Part of a small language model's weights: width 448, RMSNorm before each block.
MLP neurons of a small language model. Each row is named by its layer, matrix (gate and up: input weights; down: output weights) and neuron, and shows model dimensions 298-425. Each number is 50 + 10 x the weight over its row's rms, rounded and kept within 0 to 99. A neuron's up and down rows have the sign that makes its largest values positive.
After each neuron's rows is what it responds to, as a language model described it from the Wikipedia text at the highest values.

L7.gate1139:51 35 41 35 47 36 32 50 41 44 44 42 33 68 39 50 77 44 65 42 37 30 53 52 57 40 40 62 63 36 43 41 34 60 58 42 50 57 65 48 65 58 54 66 44 56 50 34 40 61 47 61 51 51 45 71 45 54 50 32 54 42 41 59 46 56 58 70 58 59 53 48 46 37 60 65 60 59 60 54 43 41 37 62 44 47 21 68 52 43 51 44 36 33 52 52 71 48 31 36 46 56 54 74 44 42 47 54 61 48 39 54 59 56 55 46 48 41 53 59 47 56 42 46 52 46 53 44
L7.up1139:64 39 40 69 30 48 66 55 60 54 57 46 49 33 38 55 57 31 59 26 51 47 67 30 42 46 49 47 53 33 64 66 40 60 40 42 29 48 39 53 39 51 72 49 39 45 52 40 44 45 62 54 56 49 36 64 48 55 52 50 53 52 45 28 55 68 68 47 63 44 62 47 50 47 54 46 35 47 47 28 54 50 52 31 49 68 54 51 23 55 52 53 60 58 37 46 50 61 47 38 53 58 49 24 51 54 36 65 63 45 71 33 48 50 33 35 66 43 45 50 49 59 36 55 50 49 55 42
L7.down1139:55 43 45 36 61 42 18 34 42 66 56 49 29 69 49 40 40 58 60 46 44 49 45 69 54 40 56 64 50 55 33 44 35 50 40 50 52 64 56 57 55 56 52 34 48 48 52 60 46 37 57 58 43 27 54 47 50 56 43 56 42 44 37 55 47 49 49 54 58 48 56 51 42 54 41 40 58 54 42 47 55 51 57 59 40 50 58 44 52 54 45 74 64 38 48 62 41 33 44 53 44 70 54 47 47 51 60 47 56 59 36 42 55 45 62 40 44 39 73 72 35 54 44 53 65 51 60 51
Description: Final pieces of nouns. Last word piece that completes a common noun, usually after "the" for an entity already in focus, like newspa-per, muse-um, lea-gue, stad-ium.

L9.gate133:42 49 49 44 60 45 51 50 52 58 52 56 56 47 47 55 59 63 57 55 53 69 52 38 61 61 34 44 69 58 37 64 52 37 45 74 53 60 50 50 41 59 74 52 48 56 45 41 50 55 65 28 53 53 48 30 41 47 45 46 53 53 51 41 63 43 47 80 40 45 51 52 39 44 40 41 61 50 75 50 58 50 41 34 42 49 45 43 48 58 48 41 53 43 41 49 45 42 52 40 28 46 59 63 63 50 50 37 56 43 59 34 54 53 41 48 59 44 44 54 60 43 50 49 43 36 45 51
L9.up133:55 57 59 33 52 37 53 47 49 64 41 58 53 61 49 52 53 50 37 49 43 49 52 56 61 63 39 53 55 58 50 29 39 52 50 47 39 69 55 35 50 50 50 41 42 57 50 30 45 35 42 66 60 31 53 47 49 54 51 72 58 39 38 64 57 41 38 42 49 37 55 48 55 44 58 73 46 43 56 66 43 40 25 61 32 50 42 27 50 38 56 63 44 56 44 53 59 49 34 46 49 54 38 45 56 55 51 55 51 49 34 49 47 38 40 31 48 67 64 50 48 57 46 55 67 54 48 57
L9.down133:76 52 71 56 51 57 35 48 37 32 42 50 38 58 44 48 41 54 57 60 73 42 55 82 59 67 53 62 35 45 53 48 47 47 53 34 62 61 50 55 40 69 40 42 65 53 63 50 55 58 57 55 41 47 64 61 53 53 66 64 43 35 39 53 41 46 48 49 60 53 56 44 52 57 62 43 54 58 67 51 50 54 50 52 37 42 67 50 51 61 57 54 37 56 63 42 50 59 51 44 42 60 58 59 61 43 41 57 60 48 57 33 41 66 26 48 52 47 50 52 54 41 50 49 53 58 59 52
Description: Word-start fragments like "the", "I". Fires on short tokens such as the, The, I, a spelled like function words, especially when they begin a longer word (the|rapies, I|dentity, I|srael, a|cid), and weaker on ordinary articles.

L9.gate689:50 53 61 43 42 41 56 55 49 51 57 47 50 41 54 55 45 62 52 39 54 46 58 48 51 54 59 44 41 62 37 65 22 36 48 56 63 52 57 61 34 47 35 60 53 68 55 55 51 40 71 59 47 51 56 74 43 56 38 29 38 25 23 41 65 59 45 36 42 44 43 59 52 44 52 43 53 40 36 39 59 37 53 63 36 60 61 40 77 56 63 57 48 55 40 33 53 53 66 62 52 36 39 62 52 50 55 46 52 41 39 39 68 39 53 50 37 61 45 40 51 47 31 37 45 35 51 47
L9.up689:53 44 46 53 46 40 54 62 41 55 47 45 47 52 44 57 61 53 56 68 59 55 63 45 29 73 57 54 43 50 62 57 45 62 32 46 61 44 52 26 36 53 35 44 46 48 49 58 39 49 49 37 69 49 66 71 57 51 58 56 51 64 40 46 44 52 45 37 38 75 55 32 57 55 53 59 51 49 41 53 64 54 43 50 42 53 50 28 63 45 53 57 46 46 55 44 43 53 45 74 49 55 45 53 34 48 47 36 38 43 55 51 54 51 50 44 54 51 46 48 37 43 53 38 36 47 44 52
L9.down689:39 58 30 53 47 34 62 47 40 64 64 50 40 70 59 44 50 74 51 52 54 45 39 42 41 58 54 33 53 61 54 45 30 47 49 50 51 66 39 50 59 52 55 57 37 42 47 52 45 63 45 58 43 59 47 58 39 47 30 51 59 44 34 59 66 38 53 56 48 42 52 45 64 44 60 46 64 45 40 40 50 52 58 29 57 64 37 56 47 46 65 64 52 50 43 59 61 57 54 36 48 51 46 50 44 43 52 68 38 30 29 30 40 64 46 39 45 71 63 34 68 37 63 66 57 61 49 67
Description: Mid-word subword fragments. Short word-piece tokens inside a longer word, often after a complete-looking prefix, such as to(rnado), law(s)uit, art(w)ork, frame(w)ork.

L4.gate212:58 57 62 49 51 42 47 44 45 31 48 53 54 51 54 59 49 38 53 59 53 41 49 54 52 45 56 58 59 58 39 43 45 34 39 62 40 55 53 52 33 42 51 42 52 43 42 42 39 38 54 46 46 61 51 52 46 48 42 46 52 41 58 52 31 46 46 66 47 49 53 36 80 44 58 47 58 41 46 83 52 46 54 48 61 47 59 40 43 57 49 63 52 33 53 70 64 60 45 58 65 71 43 54 49 52 65 63 40 48 48 40 50 54 55 56 65 39 66 47 51 66 38 57 53 48 63 52
L4.up212:62 47 48 57 41 51 49 59 49 54 53 43 69 53 55 51 58 46 47 63 44 26 49 56 40 40 54 42 36 48 63 58 66 40 39 39 43 35 36 30 35 42 59 26 44 57 43 40 56 41 29 45 46 52 41 47 53 37 43 48 59 28 53 61 48 61 48 62 37 38 44 45 57 42 54 61 39 36 40 56 48 46 73 35 61 71 50 47 25 35 52 46 37 54 54 41 68 50 48 47 58 53 51 50 43 46 64 71 51 56 52 43 39 42 48 64 58 40 43 73 52 53 56 42 33 38 60 45
L4.down212:49 55 36 41 42 44 62 41 41 41 60 43 42 36 49 55 33 62 44 52 60 51 61 34 49 49 57 67 40 59 38 60 37 49 38 53 54 50 49 69 57 54 53 55 51 50 58 57 50 66 38 50 62 49 40 60 55 55 50 49 51 37 40 28 67 28 69 46 55 48 58 41 43 58 46 42 55 51 33 59 55 55 46 49 60 52 39 24 44 70 48 58 29 66 32 48 55 59 50 58 50 42 54 46 56 56 51 54 60 55 44 42 55 59 51 49 52 52 43 45 53 55 51 31 66 49 27 45
Description: Mid-word pieces, range connectors. Fires on fragments in the middle of split words (Zar-a-goza, Kar-en, ta-u-ght, sc-re-en) and on connectors between two numbers or items (11 to 16, 14–17, 400-500, one and three).

L7.gate664:64 61 56 50 52 64 61 58 56 54 38 49 56 56 38 45 68 53 57 50 59 54 42 74 50 44 49 54 55 55 73 56 41 45 65 57 44 52 63 57 60 57 63 47 51 43 46 48 45 60 63 29 38 47 73 46 64 54 42 46 42 48 43 56 47 57 67 53 54 59 37 61 33 45 54 46 41 49 37 58 51 50 51 66 52 54 48 57 52 55 50 46 59 46 49 43 45 47 41 55 46 49 44 53 59 47 60 56 52 40 42 43 62 60 60 62 31 87 38 62 58 57 36 41 43 33 45 47
L7.up664:58 61 89 51 62 58 45 50 40 52 58 31 52 49 60 21 41 52 54 45 49 50 75 47 52 38 89 54 50 65 45 45 53 40 59 62 49 47 52 54 50 47 69 56 37 52 39 49 55 34 69 45 51 52 46 48 49 30 50 40 29 60 47 54 55 52 52 43 47 49 52 37 45 30 49 48 51 57 68 66 48 62 33 57 30 36 60 58 46 39 46 59 43 58 29 55 39 48 33 51 53 60 53 74 30 60 63 46 46 59 60 43 52 48 51 59 45 48 44 58 55 43 28 47 54 55 50 36
L7.down664:51 59 59 44 38 51 54 52 59 57 34 48 48 41 48 44 46 43 69 59 55 49 59 46 39 42 41 55 55 43 51 61 49 63 43 43 38 48 65 50 57 67 53 47 38 38 46 54 52 40 44 42 49 56 60 39 56 45 31 50 41 21 60 54 49 43 54 37 57 51 43 29 32 53 41 35 53 39 57 38 70 41 42 58 52 60 44 43 49 57 45 37 43 50 46 48 56 44 47 31 43 56 60 64 56 80 44 39 38 64 54 56 62 61 55 31 57 52 64 45 60 62 43 34 50 51 44 49
Description: Title starts and word fragments. Fires on the first word of titles and names, often The after a table bar or quote (The Littlest Hobo, The Death King), and on mid-word fragments (ac-ce-pt, sevente-en, Nost-al-gia).

L4.gate180:45 46 45 43 42 53 48 40 48 48 42 52 49 73 69 38 53 50 65 43 48 55 59 49 57 67 38 50 43 59 66 40 46 40 55 85 46 50 63 43 36 55 53 48 57 43 45 42 48 44 42 52 45 40 43 66 49 50 44 48 37 40 48 57 46 66 57 33 53 35 39 56 45 26 58 52 53 61 68 44 61 46 47 41 38 33 40 53 35 39 49 68 58 55 41 63 61 41 58 46 46 52 33 52 40 58 35 58 59 65 42 38 51 39 43 62 45 58 47 62 45 61 36 47 55 64 46 50
L4.up180:63 52 25 53 48 59 49 54 32 46 36 36 40 58 60 60 36 48 45 22 39 52 63 46 61 67 29 43 48 60 39 52 40 52 52 61 38 45 49 49 68 65 40 43 51 69 68 60 40 59 31 56 47 60 47 56 51 48 52 42 47 51 39 38 73 38 60 38 60 52 58 47 45 55 44 55 37 51 60 42 36 49 53 59 55 52 51 53 45 41 50 51 34 54 36 42 36 59 54 53 58 50 58 61 51 45 49 41 34 62 55 50 60 62 57 39 48 47 39 36 60 56 42 73 67 49 48 33
L4.down180:53 39 50 38 54 45 24 43 56 59 40 32 43 69 58 56 29 38 48 51 30 38 38 47 38 67 56 49 47 50 43 62 32 45 75 36 39 54 47 50 43 60 35 52 58 57 51 61 57 49 37 47 60 49 68 45 51 58 58 39 39 49 54 56 53 26 35 56 50 33 43 45 35 49 39 47 42 44 71 39 50 52 40 55 59 44 45 56 43 29 50 47 44 51 40 47 53 48 36 63 44 55 49 53 39 61 57 39 23 64 61 48 50 45 47 46 52 43 52 63 64 47 49 45 49 52 62 55
Description: Institutional nouns and suffixes. Nouns for institutions, places and organizations, often finished as a suffix piece, in encyclopedic infobox-style text: school, station, company, constitu-ency, organ-ization, educ-ation.

L7.gate416:48 68 37 44 39 37 59 48 46 48 35 59 50 54 53 56 61 53 46 52 57 39 49 44 47 55 53 51 41 58 64 55 58 41 45 43 34 35 44 52 50 56 71 56 44 49 52 50 46 37 59 23 44 36 39 57 54 50 43 41 49 41 46 40 50 28 52 62 46 54 28 69 57 49 45 57 45 46 34 56 40 63 57 57 47 44 52 53 45 61 59 63 40 50 47 59 47 55 44 70 53 50 30 70 45 57 53 45 58 46 50 37 54 23 33 51 44 63 43 57 61 46 54 36 43 43 51 56
L7.up416:50 48 68 59 53 54 65 39 45 68 50 60 52 56 43 48 63 48 46 48 48 45 31 45 54 37 48 50 32 57 39 53 54 43 47 43 28 65 50 39 53 38 49 44 47 57 31 43 55 49 37 51 57 51 57 63 48 48 73 52 46 52 58 59 50 55 42 53 46 51 51 50 56 44 58 50 50 40 56 44 49 51 50 54 48 54 52 55 51 44 45 63 49 44 54 42 35 25 37 51 59 57 50 63 35 35 53 26 44 53 53 46 61 53 50 56 55 56 51 54 38 37 36 50 56 52 41 64
L7.down416:49 80 35 38 39 53 58 42 37 54 49 53 35 56 56 39 51 37 50 54 65 56 55 34 37 57 56 47 46 56 47 52 41 45 38 27 39 42 38 52 55 45 60 44 41 42 35 53 41 44 33 45 45 44 48 74 63 74 57 51 47 63 72 53 46 53 43 61 40 50 46 53 49 52 54 55 51 48 57 55 33 50 42 70 58 47 51 36 51 68 44 38 40 56 61 38 36 48 44 44 38 31 50 40 47 70 44 48 32 50 47 32 50 43 61 50 38 60 46 43 50 48 46 20 61 43 52 56
Description: Mid-word fragments and connectives. Inner fragments of words split into pieces (Se-p, dis-or-der, Ju-ni-or, estab-l-ishment), plus connectives such as or, and, to linking paired items or numbers.

L7.gate227:70 58 56 59 63 51 48 40 52 51 44 54 33 56 61 46 51 44 40 35 46 48 35 40 41 58 43 69 55 42 48 58 59 48 49 53 70 63 57 58 63 38 46 50 39 48 51 47 53 48 45 57 62 30 46 61 53 42 57 59 40 50 49 45 43 62 61 34 47 39 55 56 42 53 65 34 46 29 53 57 41 53 56 41 66 52 53 55 44 50 55 41 54 51 46 56 47 61 49 35 35 49 25 37 40 50 32 49 45 65 35 54 39 65 49 48 59 38 49 43 55 43 29 64 62 46 39 48
L7.up227:30 63 55 48 51 56 41 43 66 44 41 38 52 41 64 64 34 49 48 32 64 44 53 50 36 53 65 27 38 58 38 42 42 35 60 41 41 39 53 46 35 29 36 57 48 40 74 45 59 57 44 56 56 57 37 56 72 72 52 52 48 53 26 35 35 38 43 51 42 52 45 36 46 53 63 56 64 36 72 39 37 59 60 59 42 45 29 55 69 49 49 52 44 54 63 49 42 62 53 65 56 46 46 32 55 54 46 36 47 45 63 46 51 56 42 47 69 33 57 46 44 52 44 52 59 57 49 42
L7.down227:64 65 54 39 59 46 62 55 68 45 46 45 42 59 55 47 44 56 56 58 48 57 53 66 58 42 45 61 42 53 58 62 46 46 45 48 51 53 54 47 52 43 57 51 32 48 37 47 50 57 58 39 59 60 41 66 50 45 63 37 40 59 56 48 41 46 64 54 37 14 42 59 54 46 52 40 52 42 34 57 65 56 39 27 48 41 61 37 47 52 37 55 58 28 43 52 51 43 50 44 45 80 42 47 48 46 40 50 52 47 46 58 43 38 46 43 51 52 42 48 31 47 48 54 36 46 33 67
Description: Quote openers, word onsets. Opening quotation marks after said or claimed, and first fragments of split words such as ho in however, wi in without, or H.

L4.gate174:47 55 58 49 47 53 41 54 57 62 59 26 26 57 39 51 41 66 63 38 58 52 53 30 54 47 35 36 38 68 80 42 44 46 59 61 52 57 58 43 27 47 61 56 49 34 55 50 61 53 66 63 44 65 65 41 40 50 47 48 50 58 64 50 59 69 49 48 64 56 31 59 53 50 37 59 51 65 58 34 53 53 67 45 64 42 60 44 53 36 49 49 41 47 48 63 44 45 40 42 50 55 30 51 58 62 45 59 48 36 52 57 41 49 31 51 24 52 41 49 50 68 54 53 67 62 49 76
L4.up174:46 52 58 60 30 55 58 59 41 53 42 54 28 46 52 46 46 30 59 55 41 65 62 24 64 59 53 36 62 69 57 57 47 61 50 46 35 35 46 46 47 51 55 57 57 63 53 58 45 46 54 48 40 43 47 57 73 70 46 69 45 38 49 33 46 67 43 42 58 50 37 48 61 39 54 49 52 39 29 52 42 55 66 49 35 37 68 45 49 38 50 54 52 58 36 59 45 58 59 51 74 50 59 47 57 45 54 60 41 49 45 48 54 65 49 45 41 37 42 47 56 56 49 58 47 51 43 49
L4.down174:57 59 54 44 38 56 75 55 32 33 50 49 51 37 63 55 65 42 43 65 49 56 44 49 63 30 35 42 39 54 62 45 36 49 46 47 59 41 60 36 40 60 54 43 48 57 36 39 48 50 56 58 50 59 49 28 47 39 44 59 52 55 35 36 52 63 80 41 61 51 40 47 37 47 40 43 60 55 31 40 80 56 47 51 62 54 66 53 48 45 49 61 56 61 64 43 42 40 63 45 52 46 60 57 50 48 64 56 44 59 61 29 41 50 38 49 82 34 49 39 75 64 40 39 54 39 47 53
Description: Word-start after article. The first piece of a word split into fragments right after an article like the, an or its, as in the+me, may+oral, came+ras.

L7.gate990:54 56 37 38 44 32 36 58 55 44 56 29 44 58 52 52 43 36 48 61 76 36 67 59 67 43 56 58 45 51 52 41 56 58 39 54 55 45 49 54 44 46 46 59 56 49 54 36 51 68 52 56 46 44 49 67 36 50 47 67 52 44 57 42 42 37 49 33 48 53 42 59 51 62 41 53 58 59 85 27 54 61 51 40 59 59 68 54 73 56 54 50 50 49 66 63 54 55 33 39 30 54 44 29 73 60 45 63 39 46 33 38 54 54 33 59 44 54 57 69 50 50 60 56 58 53 48 40
L7.up990:49 65 47 49 51 52 59 58 37 49 58 41 51 58 68 43 39 49 45 55 49 48 63 58 61 41 59 33 29 55 47 46 58 66 51 34 55 46 44 65 54 65 55 58 40 39 55 53 48 56 43 74 52 48 48 45 41 52 39 34 53 53 53 26 60 50 52 49 54 51 49 53 41 71 38 69 57 49 30 38 55 48 31 47 51 65 51 46 64 56 44 57 39 42 54 67 66 48 34 26 55 47 42 24 43 56 56 43 48 49 47 72 70 46 52 47 52 54 68 53 46 37 51 48 58 62 44 43
L7.down990:47 61 62 52 67 34 58 54 56 54 61 54 49 54 43 37 55 73 49 53 50 52 50 75 45 49 55 39 40 69 50 56 60 50 61 28 74 47 44 62 59 44 35 63 39 53 55 50 43 55 44 42 43 48 57 40 37 42 47 47 38 38 55 37 63 54 64 51 33 41 58 50 52 49 50 35 48 34 59 44 51 45 49 58 48 51 49 49 48 56 39 43 38 45 55 43 65 37 46 48 57 53 46 50 67 41 54 41 51 55 57 60 67 50 22 47 49 61 46 60 51 51 60 49 46 38 57 47
Description: Relational word endings. Final word pieces completing words about linking or joint action, often followed by with or to: collabor-ation, lin-ked, negoti-ations, pair-ing.

L9.gate976:34 59 46 66 65 54 43 58 46 62 52 52 36 49 46 67 42 41 48 41 44 67 49 37 61 41 44 52 30 36 53 44 38 41 51 41 44 51 31 36 46 36 50 46 39 54 61 40 52 54 65 49 53 61 51 45 49 41 48 43 52 39 47 54 47 53 30 51 62 42 63 42 44 55 54 37 63 74 53 32 48 55 55 41 53 51 32 57 53 38 63 45 40 53 55 57 54 50 43 45 46 44 62 34 43 35 53 48 50 69 51 59 53 34 27 50 29 43 54 50 55 51 74 54 70 47 46 43
L9.up976:49 40 64 53 53 48 59 44 45 41 35 51 46 44 54 39 45 47 37 44 38 63 43 49 21 64 39 46 40 52 55 50 33 62 56 39 46 56 56 47 41 46 72 44 52 57 57 51 53 63 63 58 79 47 56 30 63 56 41 59 50 48 32 47 30 53 50 55 65 51 53 51 56 36 45 53 47 41 59 46 57 63 53 45 24 39 40 46 57 34 50 54 41 51 33 51 57 51 50 41 43 69 55 39 51 54 49 42 45 57 49 46 53 40 48 49 47 53 37 38 63 64 66 43 48 49 48 55
L9.down976:45 73 64 50 40 55 18 62 59 52 55 45 38 39 48 50 46 40 43 28 42 54 43 50 69 54 67 47 49 50 56 50 51 35 49 46 31 50 41 55 43 52 57 23 42 71 59 43 44 56 74 53 48 64 63 47 57 67 44 35 62 38 62 47 38 46 51 60 50 58 54 40 68 41 50 43 67 62 34 43 52 21 42 50 43 46 35 48 58 56 67 48 51 56 38 45 58 48 56 58 54 53 54 56 65 46 28 58 57 70 50 48 42 53 35 44 48 66 41 32 35 65 60 44 58 49 52 54
Description: Title-preceding category nouns. Fires on the last token of a category noun right before a proper name or title, e.g. documentary film, mobile game, newspaper, metal band, single,.

L9.gate246:51 55 30 64 55 76 53 45 46 56 28 54 58 47 42 39 39 43 59 56 57 43 59 45 34 58 42 52 44 35 46 41 40 52 55 60 50 46 64 48 66 49 51 49 48 60 58 69 40 40 74 57 54 35 46 44 59 53 39 55 49 71 45 54 50 59 52 39 50 41 36 69 57 60 45 41 60 52 68 56 68 42 57 55 46 45 42 35 51 45 64 47 50 56 50 55 61 49 57 51 32 46 48 48 59 25 45 49 59 56 33 47 58 34 79 49 35 63 44 36 40 51 36 63 25 46 47 54
L9.up246:76 58 40 71 53 33 47 65 59 39 58 56 58 59 48 32 55 51 54 54 49 42 45 60 62 62 44 41 47 38 52 66 71 55 43 61 32 36 45 45 61 42 45 53 46 36 49 36 48 38 47 69 53 44 49 52 39 45 47 45 59 52 58 83 56 49 51 67 41 57 55 44 45 58 34 53 51 36 47 28 39 77 42 45 46 48 40 46 30 30 51 44 57 45 32 43 48 30 48 68 48 38 50 34 47 70 51 35 57 51 54 68 54 35 53 67 48 71 54 41 53 59 53 57 43 60 33 55
L9.down246:57 63 47 69 67 30 21 59 50 45 44 51 57 34 65 42 36 53 54 52 44 69 52 63 50 54 40 55 42 38 44 48 45 40 67 35 36 37 30 61 56 42 43 59 34 49 42 47 45 47 42 56 53 47 34 55 40 52 46 69 57 68 47 67 52 46 68 56 53 41 36 42 51 49 39 77 54 62 42 50 56 57 49 70 55 66 60 48 44 49 52 55 43 54 64 49 44 58 47 63 58 50 40 68 47 44 43 53 41 53 40 61 62 41 60 54 45 33 40 59 56 54 51 40 43 41 46 61
Description: Quote-opening boundaries. Boundary tokens just before quoted or embedded text, mostly opening quotes, spaces or brackets after verbs like says, calling it, praised, plus scattered word pieces.

L4.gate229:48 49 52 41 41 54 50 48 25 46 55 73 52 57 44 53 43 68 46 49 65 41 51 46 47 48 67 46 57 37 53 47 52 31 55 42 65 40 62 46 58 50 56 39 50 44 46 52 54 49 59 53 48 39 76 43 35 53 51 50 40 41 58 41 57 55 56 73 48 31 51 45 55 63 40 49 50 83 70 60 44 51 54 52 33 55 46 48 39 50 59 50 41 39 56 62 52 39 24 60 73 49 54 59 46 37 52 48 49 34 48 55 45 37 48 46 71 39 65 55 58 46 47 53 56 42 42 49
L4.up229:50 55 52 51 58 40 45 43 47 44 51 65 44 56 72 41 53 37 50 53 53 49 63 34 52 62 55 40 44 42 36 41 48 49 49 51 45 28 52 60 56 52 62 53 53 56 55 42 49 49 35 47 58 68 58 41 58 56 72 42 41 43 58 56 46 41 64 63 59 59 44 60 41 45 58 57 51 42 62 54 51 50 34 53 58 62 47 38 54 34 59 53 44 54 78 42 59 36 77 48 64 54 48 31 56 45 58 66 43 56 49 44 48 54 41 63 36 53 44 61 46 67 43 52 54 40 39 25
L4.down229:55 70 44 48 43 41 51 60 58 44 33 37 56 59 45 50 30 49 38 37 55 54 47 65 48 52 50 45 42 53 53 41 61 32 34 42 51 49 34 64 56 43 68 47 45 43 52 52 51 54 57 68 54 46 53 59 55 57 38 41 41 31 51 44 45 71 63 37 63 32 62 31 39 59 53 42 45 59 45 73 69 74 49 54 61 67 58 39 55 47 41 53 61 51 58 38 63 59 43 56 49 58 61 63 54 52 60 41 59 54 55 51 51 52 26 67 57 66 55 15 45 46 45 63 43 52 33 26
Description: Mid-word stem pieces. Word-internal pieces that continue a split word, strongest on age in manager or management, also Le-ad-er, le-av-ing, Li-ber-al.